From a checkpoint of a small transformer trained on Wikipedia: RMSNorm before each block.
MLP neurons of a small language model. Each row is named by its layer, matrix (gate and up: input weights; down: output weights) and neuron, and shows model dimensions 0-255. Each number is 500 + 50 x the weight over its row's rms, rounded and kept within 0 to 999. Numbers have three digits each. A neuron's up and down rows have the sign that makes its largest values positive.
Before each neuron's rows, "fires in" lists the words (lower case) most often at its 100 highest values on Wikipedia text that the model never trained on.

fires in: "also", "now", "it", "still", "he", "is"
L2.gate1266:429496478462418547476509515432532447575467543499611533592576437522437492504519491486459419506521438531456443594498543511561434488633431491474491461549507536499520424478458587509546517485485456429396655451522566489459461539512473565536553565408509515502476565492505523537540513569386525460467482473472363447544532428514552427511523531515458507562520448473526493624445445451485397470450582494466528467441438591464507457542452557548484484471427600495446485480411463457458511527458529457546514553437468528431481527616515431536511555389467557517462439566516610490571398515455464507449530482498467450518468402561462603519366510471494532474402500484513530460494504484547479464532432536477503452435487460564452513406493570486494545481539529528481518462585576448530520495450508
L2.up1266:499475512531425442429436479512483469590528473508465578570446589515383504457475507467547436535580458510488570440546508502539471528551412428485494569524486659415557514481449469517478607468527524460453419486490510481516468512576537472559534574495599490551448486554393528523387481454466523408454503527497464410444508406500526531440585497481570519547573517501538506538579536501436440504551482492461502516562510547530524570562517542450415451534599487488467548534449444454409393493567399474533479532518502499584526586451507514513486500422403494464533488533457515498533478464525473529494496578527553527553459450511563483616499501555578567558469498539617526363501507480470462451502398498480481503475543402603489477516541587528500483458598482507483482543600528453491463407534546
L2.down1266:516466447428433434539523421478526481589492522445510533574552551543557452545459395609470525456458498458518410542517393542562516473578471541517485533548516459483419538492521453508496556468506501562468594512519521532494471478568484579409450526422538545514426543465515465537470460612493489442571487505507547428521507526574576534490520396558498487497506477511521443550587501459454508515463498496452460448472496508430477493449436548477510499472578459490449529461495508488491428558519512462509492582439515454471520418463501392220434531546507540446533474455442516525487450440463390434482550532487573493498454416578462522490446476456528400588495512493545456477580469490506505423518559439497446481577379390471489508488452515407511584492473448574459411451424460539499501457585477

fires in: "february", "september", "march", "october", "january"
L2.gate410:467486531594483534508514547538583452583444449520552489566641585505470402519544563459465478561499461605466503484498427455450519438436581434454525574473503572494478482477524410473429541557492410467489517437478491483520488458447420437525477524440517512577511501560453480508480483543439434553489558541482498572504440480523581596468464513512582535497510480578536490388472433482487474523514454551444502473502582508572520548488466346413483612449493481432450518524497450438583542474504472467550403474431536586377496459468575517537503541533600489542569526471446540503568528353492535532561526508538460414516428475533424577505487484514570558439397521486501536472546504548447522509534592457476485484502580473465529574526442475453427488502533465489450540535444521434533539422475641
L2.up410:436446488469474520544576516548447538479484453551486448494437348517543447514530481538434550493475381475500435580472532492491496520449455542514565455494547461466474524485421476539495427524389420541510548508477468487479573531461624557487460402439495466483530467514408539530473520413580530540504562516420501491562510456503405505506529498441495500431474457529457448570535388484402458531457463506440444583585519494610556546433492468594531463545525576453537500467536550508510589526518573487481530455427454474463444576506571493514544551410504470514458533449438499497460614532535529492509525493485532463515488443475461470493491388491554554422494469482540540574487543495644461502433470532407500402536503526480534521496493450530450496474488443510561458472507560495561528471495456
L2.down410:541504438546450489504468520590474504570496399493521522584574482519514552486441464508560452459554513567497452515472421491466506431535460562454537589521534519500521544513555531483483473488519509515538570484538462406453598488580438452535457503487557520536603425545515500500479517503480497482495452585460521525531529424547468574472417532568408569591451421495566488474567486369539474492535460509549482467432555493529527457524412556582497543560539507480497554545476360549542497538474525563604472568460486497469422396462559559632517463507517438558460519555516443511603519373462549548543427520424508370500504481484475483477458466458569602455543551413519528540484504514579490520518495572479471427392553470506573496535392521471446498573441558552444525512502501566485491430562492

fires in: "was", "is", "and", "the", "being", "has"
L2.gate1790:441575531551479497497493396542475491531475444449525591538481524549491421528463480464526462555474580482529510563564466463440449539518627433516511489498534576608523443509464529485437484440565553420467546501493535581448563469524464503567504424444443531544478456497527431564456480552480580498411486491550475486417545514599512558453480614362481479534509537518589487465439480484528532512530586577508549499444561462503577576492503509527447487496526492518507435465397548581464530527536500460513463495432571653531564519514531535545501473482565489493493473460541538493629481524518465441444455515420525523559449426487510531465463568564414525502485547551452422484535546457491541578481523528465512447443456475465430515479594455435559520551407559465478566534522503441455396528411504
L2.up1790:472580519524449489481451461551483487583425473428506560507422513529536445406570559428595522555400384541471525471534532577493457456497531531458560477466551611575550484455523473567448553507506454441531498503451564520576505582528480413576504584512444544504506523479493515535467513632428536464527549516436535508502448527459557592571463556500442484437486552559494509475531551395440507477580556487478469496587501546522593535489517422553462530532556474539477457375425507552457539419477517449490466409529481544514513513503537564480528484482484507465437509508512598476441517481442515530433498466572414494494487550609483505567602549501506550575505500454499467474475488512379499314538534483382523517407555598554607437402495544479490439523437562522527471536621433524534465485482475
L2.down1790:413422477435567484504635466496522483572504524558497391519540445418526437440470533526449379545586483475526458569491528495450531457520500449521422503551482533475504526570513583582515566538576427416518481496543540526447588501485487467492548462518437439570423358423487529480463430570557472459467519485482432537409412552548462548507485539572526517551523515519562471468485415497454621540470586599508478470581610431469511496542518499488463515487370482528531436523472549456549415510474484489566493552485536585546566509520480530271516500485430449460412533467449537488516570497574526563405424571545545527503570419502495483463486534443377455486572532531440511524472510469491533455507490579508563511522510599475476517449474453594550553466469503519506427434456461394443509507513448

fires in: "her", "his", "their", "this"
L2.gate1961:521481490516470634506452416476488442454410500490405574507552526449548494492431442514528429599460487490507533462551428481490520564500485579524519504415497535561414407470486527496460574472456497526464462556513411415451565541616500473562514491529489461499473502533462556483542533517338523543446452487472476453484473483477593506528465487412486548481452599504558514435510396545501531530464478596557442475487456500509474448510542477542519599519551542439490345453503440472405485595457406578420462471516543549449457482489478536556494546468559563545581545388525469542456530529497485426495441429512394426566458566585498550517531533489571566481550466494390532551486545643510493498497484472515535488525571423502546465486532456409488496516544476498495544467435602560527533455489581
L2.up1961:507506490463517525544509551536458422501486515614455549498436524470536445460533484503429469558518605519478462458489476469492501490491387525516477492507441504483509559536480497494535562473472556496547540517529447479491496539531472459505543602439483545508538456503467526548485458415380455415496435537439507480502482440522498386487424503564509441438474526503540548595423565572518538418535509532559577466476500490524426488578515512444533590543525558473446495497628489439505509606513440528410540510554459513442482481547438468511413570508463567395503502568562496599459506500470482535555346453408425526462484391560481482507501485532589530466545527516455590445507471565460499444544446463496394521506542404583560515490533500486520447617546487393482460464615441553494494475497543
L2.down1961:509506484465486451532460484568491415456512539549424478606498518479446552434512497768506442535537594533530509464418390497439475485538463527516428475557436552527399505536508509538521615516444559466583468560546486499555445479534525490502489511426513455603541507546440473477459488500469582491531496498504532524541514545494543469459496522484583504464455560405494493540505531487546575507470636441486513482449559431499487563627476466468471448488530429473519537460465534527515506603546501481471406551531424443495492521527586486169420596512532437564463454539452419483431504487496487510464484520404480534524570486519502429523581507515458356452551531521477474542467490486465522359582491446572468490560444492661502418449467590439520518487479563532425581443508538408477499452470576

fires in: "high", "higher", "highest", "increased", "same", "lost"
L2.gate535:489580556475437490478598525423455455448503442555498558491442570510427467492585557471486436478476510513385494472437510501561524542497518588452491465601626506547496494445486449638374500487515540429565509492531580579542531464459444485537517470543501498633489475511536579491513478431496498493556542446572497494477464552488535498510555513499499430470491480438427480544491470457480533636530442517479501513612487468495516532510526480518480467432384477399415409470529486513499483505393456500500492559579465439553531614463490439620506597443586467531611491568519382428501532503526541470556498536403491561444447522533382606467481586440510539482450543521483560519485543519516501559472548510490541433499559456479521466564452452460484504600524477513471526471513543592522527529492472
L2.up535:546455577407435503525550568388550451559544537527482612425447515432595456592434507453463495508643583485499474502507513477529480497510531586558533518445524444509490514436504493530499490443587545446573476454519530582483504483487493520581573476485472468498569520507515551489492478593506553557574513511511448607583413541465526529534521413540549539490504489509388532450479418506501533547543543510571574581459525511537538487493601498482580564509574582470447491565585502528523480588485443490553433459530462565515555495472494464510551506542497486517525484506460528533472517498503497406435473454567477402496553542423439602492491517489553474616398521515439546519514531557398546568519543376470553416530537496485570590485475492408518586539454502622479563456499481599518581493538420
L2.down535:435472521516452537500546472455492490524465452452461614394462541567516489542537533734505531452545537457467521580457430530416472486520577480517525551563483479487510402509504489400592383461523467461597453445505498545466521431470594376523419529536446487487510533504523598428537553498377464538577505402509489457490503504517488604525633457520521479539654501473449470535473494517530415459433568483436563554442457476602478498538530512430506533496490540526483489502537457608500516494425454470524484506493445535600461507431495487317540428455483536475578492467510416490554508488525575483566599487459518524497477531394457516515521496451450289535410526568445559428434506513431497555589529503473480517441487508584540489545466447433449483496512405584499573512457488556488560526559524

fires in: "be", "was", "been", "is", "also", "a"
L2.gate2125:370541441515458522559517445482491458550472535473540573492510468392449475573467549479457500595505485443446442438508473541538574553521524511482546424479522440434469593498470457433472516423381468472506467522444561520504451558591490474458534463429476440484545417406582563560499446564452513535498554474574512506484473481564586524416525577431422430499501464488563443543471400574480471491560583454586492536505527443399547576485544525564417463414539521508487468428434456475449506414455551445463533426499520600569535516455555456552403505484504412553531472492459573439478497484513431548471516488519597533501424524509488523531505450463521506477501514479570548471510496443481411560490431487497548443552452466502509501415531520513550481544537463425452486526430541526563511522488464
L2.up2125:527563537570447614505569478502585495586481513572491564522590540500531499578525504489408531544510522476423554463444463563462471436522496531554504495490652518398459479505463504467440451497452542532542396468508485514517508561485544487444558513441526456484528429516549506570493523515435524583476570472524519519606462463542452492500539580461543464507580513520508526482511474487474483507502518500548470527533402455461529546471533514588507519514529470452485483415486508519401545423498512395511580418488488530456585484455547476543455572546656469546527513562547507380529463523509456504682495514500570489597505549523495505499527449544551492486480465474495630489546495425469407512463449449445496498563462482518508469597462513464566538508501477427386476457488519484496492484515577
L2.down2125:472454405476461539519502373525435446482467492468500500527549488411428486483467499730428395483520490477478465480500566457546553426512451521547390412539491384524464509485513541466509468544427545537421402507517565595416562462558517513485539400559484515528446525529473453557520504456533487498491474471545549616505444476537528421500527540502525448541458448493492494449501424514514512429422508385606512524495554499503476541406532503505472427483529472460507467500473526506520630480486540508482455517467582474511486516470510409168517480542404473535477461460434539522496530526506436524508436472480530478470486482417516492531477500534556316549525509510509510533496455526479517452602479524472501443568361498532571509497563426553592445512558534413520421489455551498504552556555451

fires in: "high", "top", "most", "first", "best", "highest"
L2.gate2036:474515624507481522551544611383554554571447434486526501550437519488493458500528491494609454644508506487379480456429398505521521465546497446411553490523508531443587436491455429465610496449386519306532488449462615493461435490457564485567505471486535494438523487495451454532515548515401442469527529534467504546455519575426506497546514488460502406453511540470471556539442507554558470522529425501499481562525535484518457485425513454411479591496493528540541452508484554533501548471514540539563519498468473432485482469459528508543528580534536534504463498445523439554450520492473506494477528446570499457557556521575470508436558523489571628482478469458450559449625508511446478533588478486475461523547548497488546531451508486474460503520540388482493490511459420542527489468508504
L2.up2036:465582563444530521511492483421513540500447415488518466555512504434461488503472473459499452556552529444446451567489427484512570476534463439452538522532497521448564483508447437420536518468382481407484422463404540505442491471506532458524499454543499541421555462477439504494576551540533441463508456487472578505444518535446575615567441547468467439452542562504548605561423480458670488606481467475477429511474458401516445493394564401453485555445395575552449493572434543542463467414511472519539468456562467515490523510385510475487517496551509547495495490489521464548477588456434458525456577480541455439533505420491506497496563522470554495442505526462503525469495523497500537453627552430536483527503555482494559506449490473488481479576518365576481506565498475458502518493559525
L2.down2036:508541560405403529496574481549582499558499416563497493495445523441464430510516446490382534522600492454472493518444497470501491552500437488447457561596444443516508491499534478488470512450484547465496437581441400548375417471497577414518554520574567457423396486474516492442540543590558506337485516408535569421461485486500487589540530488444463494511512404541409596474474487486559531550477444517559523459525483489587469452523586502449492501537451547578405488467522528536492529535463587605581534553423577494597529400454460527418572489477479508400613513516472422425585476585438535533436530548518578480484468493535479509491534568493473455451509601529463512501484518509448536554568546451501530499476458477525548494511513491488457480545501530587465561558499572514533541547585481

fires in: "may", "july", "september", "january", "march", "august"
L2.gate1597:481495493494508505495544466520487535550529472566458446486465481499510505512518449475469456516556490419444467544565463563445504489516526496480487471438526474445542434477446488470472458507524512437487523525465556476530436544443600425474411449412532487403555466520485477555477474465456519466518502515488509510459496507532585469500446467513613584389537544445499447396475517537367506555543403495466518413453528506535481532483501519430480495476525526479453504485582479529578478561486504444505459463448479385494419473550499530575491507485481487499482453495397541500517477469394525445478621444458426476420510463507489507467525395439406584489532522439572457425507512566565604487594583443493561496398492432464531530528450467473486350489509496460502447509508525542479525423531546
L2.up1597:511518464413396439482511510596507453531492486549558502597526418587571491487528411480506445485536536589552500528423529599563605467509473505535507461564496466497501433441452439521453499536496503405528538496462475466532487527528543476475507566475493470466504494559494451535439495456540451453469520444516550532493442478581492536452527544593632596434457505523563473602426445501444475566489477512483500455513431458470508624587509568461433524496535349554480388483553553559482506586523531467490595443457518586441537597540500494491471514434547556408503510542461477474517441369481620468453523488484433559388603555486498485466480505489482529442554541504501446529536577616595531540625564496465445498554495452547524674546567399566484401476553478449476504552560436574528465443502496
L2.down1597:411527447490519517418503444576530460441520507483533482530489502513584452498487515577475419530473539470498471483509404626508565502441487443525484490435486517414521579436550458596492455525433518507487495477485544355544472545568534524482478492534555474565501527556537512499493570427464428457479479586491623519495429511465437571535470544524574565505439429492593494575453553472498506550462462486564532534570439440595447500531496484534546530532524450534531569537412478577563532442522465563510625495468560505441592530606443502485590533420512406529519544542463521407556513417423511492455492527621552501511493464474457548453491524473541394437554564486469443511520489627542551523511510517559441515456514496497544587483475477452460602521490409481502573469518472474569480507423527

fires in: "of", "to", "by", "in"
L2.gate2441:419546488542493527494488483489518610574484471583551446538521478465457524497501544549581548518561496527566537428554509448455473490417629522479431408494549494463456499494514493504486520536396519402502540510501515495489583490477501470499564509519485495411494395551525477577519552548459611442481490508488497525485496576470543416518435576626547468505516495460602519555512504546510464537642554482543534539477502447455416560540561456459532546584472417417550474491513522463444463440502552521486497570343506477463477548458550481488470498448484565508560429519436493429547451529486458548447447461546511531445541538490473566493446490498570482547555452405482503488489524574527480465561522498519509460506406492580516508480509422428529457467570508535545463540489594530497486485450472
L2.up2441:579632561520555486546477446469529611551521465513519565380505566475511446468410560489605542527503495401497545513504492438502566473459446551480550600519457580563511514526584473513499524461459553543561460464523420487548458505603445438502512423556465517501543487373565482545536509546505436554442507491457509492379421528529463432532550556595477517539491525394505575424518534465523413463564468468498573535473476497454464469417569440509442533455487454484521556417484434482507536555429532525483474469638535491530518574457488525501505433440550538518423469513566393529422533457564515440466529498547392484426427496505512483543530485530594495577492497485497468540541475555392428533523474435560541544524505561569515540434443450470558468523527497605573530465365589519527577467491524
L2.down2441:481499537539480497572564506508533529527597536480574454512356511573448553434487546653546514430498545546489561473544509419443503429417442531518408484572425542514511497620577523527491539434467498538516592553485534476545475534453454553466497535491537507502491505448508551568577460478532487517516549465529533490541496491449475480463420570561542494467482453493505532590427564514418465446471540485496513537425507503484546475502487432411515431616439476488464477603513521472485452453481534515479375584540517494544413516572521542289531515506525534556525541471504528570400468551560532433458515466505549546467485507416482549462503571537532420460551492450464545551458440448525454502537499482444433549538466577647486465589472538612560427492469495521523477466406485470483506525537477

fires in: "his", "their", "her", "its", "hispanic"
L2.gate2115:551458514532586525417478519449534415532383511634390477452538561504546440509571441468519506563448432476482475496526447504540537516497574607501511542512501478455524465557447509573467499492440575429512543492458560568578550572489461427543484517467428461505461455511446570378430458543431482596414509406452374481410405563566528520492527554486572510454500545466555512524532483512535521474505535507441496484560467469510474608421516539489416460455515503462480492427460472555513475468512471538412491418493626562487550480505414525538480476461514460531600555524530464570508438496464493479539477554466444565584466491523427650497484539455531514470483487503503527484550452458434504504428477455449620402555479525452536464531452502499497525562545503473592534482515545527502508483461496
L2.up2115:594439504492588492448440433510620398533414483564420611514478518539503537447552451435530437537515530469460482518521451556531506416479457527464432593460474440466520511556501589532465541562421526512581562471485591593538527551469556415571522550489511485567510477597391553431407453526454459546423476421459467477521502448498462453473532519540497559501490539430527528559534499523583533505514530462458520529549477447484493532467526494436498436459536536484480482477510502529506506534571538534365435487527583561499504448491494535496408435526479527526504447614509444520414470412443498525477435494480465485553530480483451528525547482544476482455530546529492491553522424482412477499480440504534522450506535540559539469580520520525476477519483565418581464425564521509499503495525516
L2.down2115:508452504396533422536519422496515498457511520553470523543457486466462495385531493845466419457525511507508540487414496595466486433513456476482466473436424402526424507529536529426516565570536526479544493466561542537502475509524523534551526540480515491533529513578429576440529548472570499537477473469456532551545523454432487450477522460494551501568445464421537474540482551519581551492416603487488472502442450473521480481578519429429526444423535502429535488467499498596477471598530492527523453511538493461483554462462569537136372451478466456528468437536465445513516496496486578527514488572479516476488523472476616438498480482485484257467563497523601442527583426505524564417514444507441480465559428521672518508563514562497513476523420512502540469470520543522477552492531480

fires in: "was", "is"
L2.gate21:443467486602505457550566515437549477582512520454494436371439441546537503528474624555471477502486482517461583425544512544588419454471497486501526515567580646438478547462514492555496545409466564413519528547485512502537465547545545550458547538425570432451479501379520524504536541520471485437399533512450497499423474552493497516470501515493461515545516523455446478505428473464368458568510553500493476554441415539465546409555533525488370656455599587535500473506506525543389536487537471513467572414469546531493559550461463467578499539492575452540495537571530588462459608464513565454374521467496446494530420377556590560425493464483532538496479509505472514477549448482383431548482450426515558491540493494508554493408433544489491469546553496484533458410528492524473492504458468
L2.up21:493497487510488466551533543485527420611551466520403510418478462530492521411486573498428468467489547512503649551518500587499459415498511516578485488562599506426533525440507461468412525513449504476498502450475596534481505532507524548496517596439493413483461430511499493625590529525445516521471457486497545540538480514480407425415549594493484438535490451519462593548509458497462464523458522398575459587417478482534486552506452552459565460458536530506480460533486485536467579497510556422427578431469585633450522555444435438517470594502506444598440576593499627480446603508543496555479513496533472541592470473434536544510519505544512591542512485487560515561491450492484425491462454421485468500516441522530536592381455486517510517524572520382535445555533544562495536484456509
L2.down21:459464442439440475465523420513370517476519528490506510484512481506367569396360516814396458486552538501547565519476504523472550445494480555518512510594501485441553501483520497435538563512524517463457486479540590620461545519527554530481585484499515459546417439566461470534479519494482461502517451509560617568521493495517570527483424551505410442523428527524518545484491499537431472485501536487544524493515544457506498498489521466507495477495639454461505505486500472490488549468468567517479462473476587522538493555526523410227523438544489446551488453523452576535441533460529483480528421447461468458511609417477478428580451515443542332550520506483535510545467484538437474484604444529424436490475399492538525476548588446482611432438516548419528460532437477543484547504522496

fires in: "which", "where", "they", "he", "individual", "who"
L2.gate2056:557513502540509505515481491520573444531492503499505594454544515497398561529486515464535527506527455474413514539632494518514433477586556559480527562595517463540541458497489527364488376529480502535519510524473514514498511514466475490493415472456458493378474484469490409450509631520493445539491567457599507539515431448562485365446571523445514455481541541434495524444440555535599508510558511533466521535476521525465456519471535430478606541568521469530516522462544433583351430493435471500496513551516512488560515523445442452505556408536601528492465437518594529460412529469494467461622501487471409518564440472477497513469492460536606476532461489612480478489536521531512555468547487437488492514513519489476582502444424457507535513442564444539449446602470467547522500611492504
L2.up2056:553580528532442428473492550487444474548461411495570525500490490498509537596563575540436464509546494596548578513504480574487475455573533520420548497522470491419544544506430475482508532426482595536430443485590570469508513484546505536550493446462544545575515468536526418499372478561468578468443515520567541486434464416501476450565631519476572539478454497411454568445480493501503510468502494612438459526524436482457579485338426499436534439465554455478567501511413493444493516571473573532478488437454470495503508512491496517519573407525431526511490549574449442511590467423489458510428536483446457477473482461501533514476417510469571537509470499529506517532553529503437537508468559497444522443582514454482560605451447505476507465505495413478554510518491429539592414581455542
L2.down2056:456490483451477568443497514538553557512445490461576530506527454408486483510434545769449386506482549505459467425466507548506404491526466492527560470494511453452573538522512405401533435557526414554463520485444471513424497458520448600554538513494508534457544424439546557446541581536537484477474489560528558373582420451526477517518599454458482387440448575424566442465507433460499463477520526472527540473422474426487527507431413357511541456588441482453514442447557464546461547448447474504506560507509648458480537512489558514322580484453552622484450480512506562444426514444600552471562533514441564437566552467415497526532473529441582417493484498488469508490470476422468489459529445474521523454486493443503481478471473533525422495577575460495388465471537527479495550502513476

fires in: "be", "become", "a", "death", "been", "play"
L2.gate2190:499475440564558548514604443532518555468435391484500631620441509485427540547564571464579482513471537511403518530525417498467581521515469519547448545376524460460576446422532514429618497402379523469493433511504538493475500468569416573455465453469483615474385598449528539567516561514498491516513464541510492522387471497501589483465498487528546488531603482475511454452494415489513410490523500489561440525551403505440499445549426474376472499507496476496488488481557414525466443511447512515507522520497509490463528518575493473541438516530486472421540557536464481510440513494508523539517472525473541539508461509568447525412526497528600538591525494501574441466557515560564419489545384505417410475602506540465496494488546500472521367509585452486540478579500444448469498402528468
L2.up2190:538497482509522439593449583530451570519612450552498523454473578548497481518490511504507522509531549446401391538485481495425453516500434446570458508583475505534474551550514388483467512502525510541472518426488452497474495494493440531460510474528533444452554483504508416419444548462505489578515553528503500503492469497433477436553534462464562470458459448515532507547480445440534561528511420404496502628497507486458497497419425556608540549480478470584477498449493490606464542524503491397502462536453484367480624512527470438498499498491561553567479501638533502455529536545437447565520537501532515482532459446520441471475564532595550496489488431555559493577474535494430494490504440539523481599522498511491566555548473376429522495584524522487552458513482444482494478493488574
L2.down2190:509543502482507459479455495480490432536423352472574528509512461470538467480405397431566647490437565422443478509554516476496506528502440441538422504544461486478476464522552434545469550503510499522522500594511433531416547418456466463528503513407544494536506552484577475516481525440575481519436562524412463602505523480433510492531434514464503400499420477468438513514435549470454497470499506453561487511502562465473491471459483553492476474458550518532592479410514478535488569528555493522504526519484500476491368520562407366426477590438483546472544576564563590484555535442442511610506521550569537524621458423606481515528481525488506409501553451527476588620514486489438464452535522497522564565543500546512537488477412490473620410491505520558554426507479401464521402516502432

fires in: "where", "when", "if", "which", "how"
L2.gate1350:519519524454561455484527587589561543569449518502448494522432475465506462536505497500442572513487460547391569468550546503495529590636539499520509617383540470438481568498536511612424435466469503441510583496505575559586452531439457529496416570495548400466456500443487539496476539501469420492541519455448484430414497538507450565527528501451481443509471546466446451426498589493490563522559479542477543528535465541447453492428452486511492392583475452571419470417419404597517571505473465482535498485497598505487573425557571510531558581518462446467551531519548487457493415513562432459490436511460516638573546430539517564467539424502476539461488374482443530525548511455465497490453503470534551544479506565463482428460477543375516613524537399529479540449445510552553523553517545
L2.up1350:514538553474541498472539507492572508468479542488536512550600475460551513481492502497458546499442410558479457429510556500509520457538334442576573581503504464380501522546419503496478499503461416538467567398534572585577565471420407556438441539498541421456495472511533519485470580573472566557486425494468541452440416475417406591533483532534417483474536479443569489477534457465550474522487488514483547437476465548504469576472515476611490481524512470509423477506502500518528498521438519454534399481488546555466567518574550582494506464460485485434677506452461464591593396568509535464483507527498583584511644502528513570500421474485479500507462443566428461550482390462488532554555477443456469593486500556487443476597471551498515571514551394538524494533478559533562538569503543
L2.down1350:464509523372474500497564415541519482554504514486516511500515539410449486510540487611499544527487517522524469562523502540574510527554530385517480517490593436479509515579475436481462397513510479501400556517545556479598506493516375454443485442512582495477478508577491442549452549486530555490452468491525471481489374476525451463592534521484511498557553572528557538568500463451554533530495485552517593499526482441443477541509431405472496493462487421501507472487431546523552447434495433534523494402441494531500571498593534521256444564586439493522600558537472526475547466548531513503504537525429440563507513490495495416484534498509503370514467484467423517596383462519485542460565484490418561377440481482519481473482491467556445515445531449491495544497525517505489529472546516

fires in: "first", "top", "national", "judge", "highest", "dirty"
L2.gate467:464420636491480516487482510435565548493497529422531433489543483516529425510572541438536473516411462520549559461456468507566530484587530519445423524546422542417570469479530437431578425525506515410555538480532461438496473512531493477685547523530470547477563411423562516507469567490443497560498536439506514488553535577424474476433455517475495409463545534466461556515515415520512500522516461511468502533553451623484457435523475565447393499458546548474497489582481481492475615523441520537518501510577479424513587478563529600564506561483532547443471529487518444458396544571519497560546522471575632575571510543546493492517567477548546494451417504541414518558480483524442524456493513475447515488499443484517523560516463511524411441506533408557381430562475411474524400481540592
L2.up467:605518570432531527543560405451386518428463540504605444456440463569484501471591592540518458599543507489427475574530431632503537479429525547540591501480488606545519457589531489498418519585427591484441493468394459499544569394488493521564519547536551570565517554490530475558457496541484507511474440449455514473486471459552548488588488551482598439370598588502482506526528511529511477451530505553394490582381428519542548466532644568504452455502525472557516541384495494599518466484534478477544453467408462545540539502571603557484609481475528575431494429539401511558557566523429551552444497536455473538422465518562471460447490408535470467388433453454558483544551523542464530490470468449452479518468444590524524454499485560563520590504537400524571408440503505550463501466506503
L2.down467:543548536542487557521575519478511554509526487467533536452477479507583473523487539389465550556504525519458506551517388517516476553400474492511512537475448328484469479474568549498475479486468418535481426425433441511474479500515568613527575522471486547504537484509485536497533481668572492597386524575456546524455573448567479472549494537474516587510413392539521507487531442517641515465629577493402548378439495496613516570534526561404498494472522452466462555462492511546486445441536586542418502491513502461604486507499467521505493435462471426507500534511526567565560444520500561547405416551483473458441471518528472631343497522534498527471456513379516512431544515531506580565526478487512372521516558481511427442472483418549508486453536565503537505500603532471483526471563422

fires in: "chinese", "british", "spanish", "french", "german"
L2.gate601:444606545542540600588535489542447522441450434497559458570478520432516582466464554527482515443454477463427519437495412455496520475515510528528404467455419548506431462480473550540539476468438529519461473515548495522512501435578585479534536506447441559568500574489452405521483454549497519496465465448444518535508548480566480512526555529573469576579496513590590451542478503532484472516492475468513519490466415488479481445442494433457450549590520466400493482518508436487467546495512569621488517500552464406528505466551486567497542522538555459510457531607556543463478505464492451550507512574426517486494408515447508531445525624529495504520523577446494491463548401502493511566512523527557477537451424501561545549461542433491520534496482493465521487446446529483563481439587579
L2.up601:523464554592592507444501471516487567452470473501464505503425566433538459454566497537473447565513544513516471532457520511533554441619583412467506568513476522474498467494422481546472426550580512464479444508520468470499447616616573478458614504414547453546519566535505481520475448530459568405498515553529515541514502541480497469491593623495581547514558490550542430468547514443463497487543432533521469464551450529586468510468553505431404471444542416502531492455384389414492443501526515418595562440513515430471546478510542494579506467497500459487531479551443512538421538479440552518469483443485582491514483471543479545416608433535577607533444542534472490428489569439532427537629539493538532395430483503455499554504524480494553419542478534523477383485537556545465447500557555
L2.down601:479451546486510494584459480568447455386462564511583410574529520433501542474493432630512515480531531507519559509513558530484488476522487521497481468525493509437469502509510542484453471519523532518433476548523589498501533507498597480553534617527434550556497570443410402523430489479501448417507513531460456507526503559557505402501518520577498569600504383598496536480515545504545550542504389452585471462551476468528484352467542369447539462529457528444466541539420545569410458508487557565480524529502464402526482375532425521341550486474457495473524470486524519592465503535523528476514456477427500523534423515431490483490521511480448415462473601459482467547448490511522530438530487556492519496516438445632502511493458453458476581487539487515488432493437583543555481528604523

fires in: "and", "for", "hold", "at", "to", "by"
L2.gate766:342489478575548489528459605511554474538408491519488585538524541493497511605599484491553488502500478506478562499540468514444492540560531526479516470464496435419447525420580463543436459420537452473479541565491603490408608531415507429459474463477496459476505461514655526568505518475491652536472413495437401523518632538405530538482548533501532524453497453475412499496439572482521433505559562503485511562485606527523494627537447519421559520491417482472470545551480464469546458449515417506457481488521458467504478479462548503556482445492348520480579499475519515534556416566444450485416476521533509571484528509552489573502511464488522513472568456426521471467425498493552449507486489535530481518505455510504539484563501528463461444508613499471589501459478503503487520530593546
L2.up766:471601555556465521521485491561477479425397498467487523441547546506464581455505522473467556534484533530565569493486583551486604532566491493441632501471525579561435502547501518528448530447499468547504519575513495501469434531506475521476506498510447510508577459492531572464446467523506529472610524545459448403539565453426611536638591551465568460577490642495464507500436519472503589488495536557412440425666468432494493542430411377457542501509519523496534479570564392404476409481434480603495486418556479507520573508522591521499493461437522560520473549469612428487526491579575451477458512515590539511510530511508574477585538534488491493382476509510505479474490553457461520473583504421501577506460466507504474545486408476509426450429463468458484545486463497544406523585479424
L2.down766:562565473515473504565550566523500450468506548551447505526522531478519579388483506532460523477570479544471468502543535545488505500568534536538488510555389504517466500483534442520451524434483564499527441448580456560538503529515512465586468587594497568467485395492412555527456522478471508512584444455521482530498494476412543589551545484517517512418420508462413456527520465523540511473454440493460495424464435494465471520463509495505470423487546515482566488479425460489613468482467389466504507501573437553467445516436529476557608508373500492580556459476459497536463526587409462492470494462518467472437464510391425506395428509478503443512566472525467370556496582575535546501485509532524632625516556450421525493529547456524442448450513496526460570561449452450408415559425406